Weights of a small transformer language model.
Size: 9 layers, width 384, 22.2M parameters.
Architecture: RMSNorm before each block, rotary positions, no biases in attention or MLP, untied embeddings.
Training: a variant of Muon for these matrices, 13016 steps.
MLP neurons of a small language model. Each row is named by its layer, matrix (down: output weights) and neuron, and shows model dimensions 272-367. Each number is 128 + 24 x the weight over its row's rms, rounded and kept within 0 to 255. Numbers have three digits each. A neuron's up and down rows have the sign that makes its largest values positive.
A block is one neuron, or neurons of one layer that tend to fire together. After each block is what it responds to, as a language model described it from the Wikipedia text at the highest values.

L3.down3:128167106133126128157096132113109175082124150117174104129158113161157179162130171124142124116141136132128144136126099105126134113120095146138088167091131124091149153121126072112175119130134178100103142133161136132116114138168178109138154199109115116154120148161146137125114125142120121130
Description: Infobox data separators

L3.down230:107182128128157069093077130112130167156118123156114159127106130137119102074115115141117142135123185200176172095107129123124144103191135129152122111141133138137138154114120156166167055119139099128105167133108104142152109130154118150143098105099141104147121133152151134124157115121138115113
Description: Separator after noun phrase

L6.down179:083107124152166101128115092140119100129146153152150153106096107110123120133134120117120141162162175113161096157116120082124134107106111152119141125156125096149143100098083138137097134105098139166118123143124117138096176143134107161107114167125096118111158105107123148144128156115172129148
L6.down215:097124134200165126096106123160126116083120189130196129133122141138123089158123114116104097149118150134123139083108105136107101158174142139136121152110110114126137171112098112109123173129135107180125105134123147105137098159127179139091131161133172165145112173120110117135118117103131122155
L6.down220:123141139102158140119123126101119149115058159129158124118100097183133138122126138148163195177131112208129104133139161134112095145156129103164082116118124127129138139156139096119154143109098111132115095150144105121106128151088131127117149124128139118147143112120186112108111120158151101136
L6.down884:135133187145101096129124124127091128139114179161123115162143088139104136121139131128088107108117132145128186113150144094069136138160132125153116119151134127157123108133121126152143127067128153123077114110123120086113114171143083153109128115102145135150117142127132120125142110125138124209
Description: Mid-name word pieces

L5.down224:102125137100124122097119121131181142122126167147163170091132141138111121131104141126120133184127147157094134117080125133146095099138146113112133101096102136101151157138158164128148150135119111154105141122115083110127111150150132088109123117100131135122090108136172068135142151138102063138
L5.down235:103174126106151147112094122081112129090123135153131117104154140124150135137098126139135135162100121125104117132135154087134143140121075134133135114095139107078130119164129131158175086127144148167133095160110104133136099105135111080139146096103119120090140085160147103144136118100122127099
L5.down698:104160150184139134160159148133127122130127147121088112116096084150133147156145160117136084160144125137128155130096130124145079115134073159201114113117119121133143118117150109133131131139150136144115112116111076153114121151104148108162140156112111126097143135150090135144162144113140100140
L5.down872:143126160133127084106134126136078116170147156085073114145137137165135156131122158122100112109138127140104117122124113140142105121069156155139115147165148124091123133108096170119151130103098172125114154117130121145130130116122136128133139141143136140131089118100119111135089110140103137080
Description: Interruption-opening commas

L3.down526:149155123131151140129119114140129146144141135131202119125141135151100107112089145112097128159156119096151141125163177110126151122093084108140107146123174158142098155105131127146145128123144120115161114105089098134105080109185118105172132095098152125108120132174118169074127109092107122115
Description: Copula after subject

L6.down390:118096144096135137112106092090146138127150161121158101144112091168138105141096185094124102111149159147124121142120163092106112111115091108124127151147147169121144141125110167103129120143119142088176146106127097083089158151111153149151122118120148140138123088142148108100103131128146118112
L6.down474:146115112106100170080103064068113145134122161161143113149122120112141127106135126138166106117142112130154093189128126178113138120086114170119111119158158125080148168133123147118145085149115132149160158119145120120165141152139133118165065133140133107179158158152183143131075100144120165145
L6.down985:120169104130096108163115179111134130087170131149093105120110149145114126126140146121113091153136109104099158188127161112141142101123142111113156127131144175116171122083143131128130146141092130086142081122093079075137173081103146147135112116081111146123123113078077155088161141159125089148
L6.down1019:098109137114103123101113111120089124146093147124163141134163131121147168139100154123159156122155114110094188134125144157102116128166114125157154113105140162113167132111099115144112141137111151135135096175120151163141109153130072143135118134123142109127098120140180125132085137121119143120
Description: Biography career verbs

L6.down121:162142119134138133151113094156094086102090135083176115172118112125101155089150130157141111149103133153094104134084146134124118146150153130123197136135107125110105122151151119149158147117132150193120107133114165148145106133098150086158152109122113118115129193111098128139129126111118094123
L6.down213:094093166151106144135131153107099088164095110133110129121143098159113137092095093131132143071131110122153101112100134180151118162161090143129106135104140133163124160113113086100128117166138116133123095125138114115099134154127106140135142121116157114120164123180165150143144164166086112177
L6.down739:105115133139150130114118105118152104045162152065118141145172097137140137158180130172117139118174122126116160098148112135117115129179113134131128137126135148111103163143123133138119133121123111177118144119108144158154122140132121099134184145146145125132111169112094125151148134115116147111
L6.down924:158132123099168105165171152119110118120139129124201128123113123140172116156066152158154106166130119128129106107086123136158158102183170101120135173142094161130129132083105142151087119139125110140121115117121119091141135108165125141088147137127152094142114111148129148137123131085134139117
Description: Word-start fragments and decimal digits

L5.down329:122098116175082134099137145147159098140157152115152140134147110143133145087162117131094116132125119151188163135118114114130135165108090114137115138121084144107113145127137115110128136122131099143118139114108085139134129154114152154137110127092105154143155153117133079136087109188116113144
L5.down592:099118159123174155141152151123098133122127200130089095128098098158134118139116156159114107098119152087174151132105181106162125137125087151127099133129091113143144155145143120155097197140134128138133132116111085113128145127106148096159062112134125136110104114105125130132144134108120128126
L5.down920:137071150145134148122109149142141119101124121134141118116122087131101110103117112100070130130128150086093105146180138104143154148156131110089165138118144162160141138143120152132093124170151126094168139187118091140130093142125145159090098088124142106103112088132114182123138150145180095110
L5.down978:133095169147123118133167123122131117104099110119144141082164121152084131154150142129138136103142097143153164076121141111091113142097112145145142129095090141117141156161134073114125141130157168081097119133122110141133151146114117125133090146149131108159094134128110128120093147123135073132
Description: Biographical main verbs

L5.down28:120070140134106118102098108131111163138095138091091122112121149152130105088115145101120106149143065142156143143153144166148134121124147133146119141111108129110084091143156165131107181079124159119122096174100125113123134102100107118142154163103157134157112132129099106103070122136092159109
L5.down150:115169162140077122150126155179115143105118181112157127153096138114109134159128124057115136126150171126137154156096148107126119136169115148156161133109140092149175121098155144130131148104119118132091169126142172117104116114113143169092122124118142118180124108139106125125113104121128110108
L5.down162:121167117128127137149113164131085113096128117118115146098147105100126165157093160158130145160139132085105170146113100114140147110141151119109139153126138121143153095127135141110150132128107128170135134149123111155143142134130093140136121096090105113145111149125157102124123125095137092127
L5.down217:135128177104126107170161102141156078089173123145187155146115130104114155140121152167118105123119150107141125151164139112130161138162108138118133103143152110149150132185140111133137124128118102146127149134153126156101133147085131098138146120130137146139134105099147136141205152121155140095
Description: Kinship and birth words

L5.down205:116103157102152121159141176163123127098129147165063134168117125130146124142146149150154150125135116155154101115112159098144100135126122174142115114093142140070131105150102141158169146153135124111145152129113132095132132120119130116158118117130150121146100134095144120122110138149130104158
L5.down434:101127151136095119127127075117148145146125149109115118187136153111084105126109137168105131133097149127143107136154168113147132105108174134106169154160128131112047130128126151126119131136115098144167117112110126117078143126103110130152086102077161146129116126173127124167159118170137114129
L5.down502:114139138093133103138128132093144098158144145087139117091111130157152106138159132114088167097133131097125090115174130090132128122160101068135154096151183116150110115145184107120130168138120132105168140151131145142147147097153149127143131119136101139175120082147079144144153131142119131138
L5.down828:109070116115127109126110129104136144103157093141049091188071172120141112127130108129164104153156120120119148107124149131124122126114124116126133125124088128106110108138118105107126140121128158095126126166118159117124165115093168152147132097172116097163108105117110171132188115133164108135
Description: Infinitive "to" after belief verbs

L5.down149:124104125086112105143157118128151121146129143116145142116105138125095141093121145159131150174126151124142107163100135139107114156184109146099099157092120192128084119100124150119120113126130166111188117123110139138112121135124122137139144142163116117139118106141113114105172136106148107123
L5.down554:101166143120124109060124112132123150157140148109063112142115131136149129108096137080135135116138058135150153121126105132111114147147140123091164104111148142080163169130175125138133143140165161147148136170134104146103166114150152119160149127132104153143125115118139125146148164144137136106
L5.down802:156139140118088144126133134126128084133176132115082144135120105153130088128119109141093171142131120120114131160137172124127076119104119124161097120115116134135108130152151134103143119113114128074117145124166141137136168096183078134158122130135122113159111148101113155126184084108135141124
L5.down897:139103160111120128090132080104132098079111109095074147114096069136113110161100120164135140162142099170119128133103135088120114153160141150153141101128121143117150101125138110094139142156143161121111094144165122147116119142077143140168128091116163083114100090119149145113125093196091158121
Description: Leading digits in numeric data

L3.down921:124086169188136132119149123149149152138129134150139088160114151140153094122125118137135145100178135140097157160164158138105133102123150139094119106126101130148161124135095114110150150110179113111174156090099122084106126094112149152121164102143138105146129126138123129117139081137167106115
Description: Pre-verb infinitive markers

L3.down588:133144092064124130090100133116124130106151129109169174112137127112143116092169134129150112150138147152130128136132150123112123114142096170153149083127125109095157137150129130127085106120144126106123125186123152102123127084112110091132124119114109104126123156157138131142164109113170127138
Description: Adverb-forming suffix -ly

L6.down244:164150106166130127085113149125130117126153177171078072120117132140101098151102105124133160094075138167140083141126144154113141124095220127123117139117168151140133105123134126158108129142106163167153125097095129137098116073145129143137104085093152144099134126114130192126111119098094167122
L6.down578:096148136139127108115174132161140107188115096112048174136109200194137107096094153156148125180129145133151127119128131125119123156163142112128122121124107107145087135136163150147183123085105091105157146124161125103145123168135147158084111103123139131140129129115118103106115138132139136132
L6.down613:128096116100104106160180123106108122131117105108114153143117105159137092146135160141110091116094144120121142177083124094127125170105163142122108077147122139177107152156145103120096158084135105123126127139112095132123156126120132109102136145111151115182114165126148138124091145142121117115
L6.down672:076108108151120130075130143086163152120113123146164129124154155141065086105130138091163130122116138168127103131127146114159153129111139134133165118110108114163121125089100137150135129132123098103150108193129145160152058103128124084122130139102102168152152146151132089129150111095131101133
Description: Before quotes or numbers

L6.down193:158089202117126152115150172157136113108110148163205132171118113151148097129145104135078111121163140155146077085124128147116163131092139155101127097122089084127107100132108099107136120078129130072144153100096125101102127131113142136143124121165136121132098139124110184128153134114145104086
L6.down465:124139124108147139155147169142096160113099161141150088119082153148143111130085136131122128161122175089140137156116142143164162158136120139125152099165120122142091102118104118143101115157106097120106145115145100121160111127067130123168124082174106121103131131156115121091128135118131128083
L6.down495:146114170107115143107133121158104148153108119155184112139090120133136107130126122113169088099130151192194135127124129132114129183145125190073095131158101117112129118102156183127131110101140119196114099113172103154152135115125100102108152125128110157166141129108146161110144156103148098098
L6.down797:157158147162127123090125084122118167146143166122254141111131084122168117089173122155111102095169108101089097106113146104109159130119098117119121111127075068167102127113138119123103096107144127094141142109088060134119112109136123116122114152121124102138119079108113157151104136156145107157
Description: Pre-verb auxiliaries and infinitive to

L3.down591:148111170166111141102188160115125126132124156117213113117106144171123109134112161137160127096115116125169154103141115132112141148130153118201135122118096130144134146091106137128098114116129109181094117147137190170124152180140131128108114115100116158096102107124148107093120100131135114131
Description: Person-role noun endings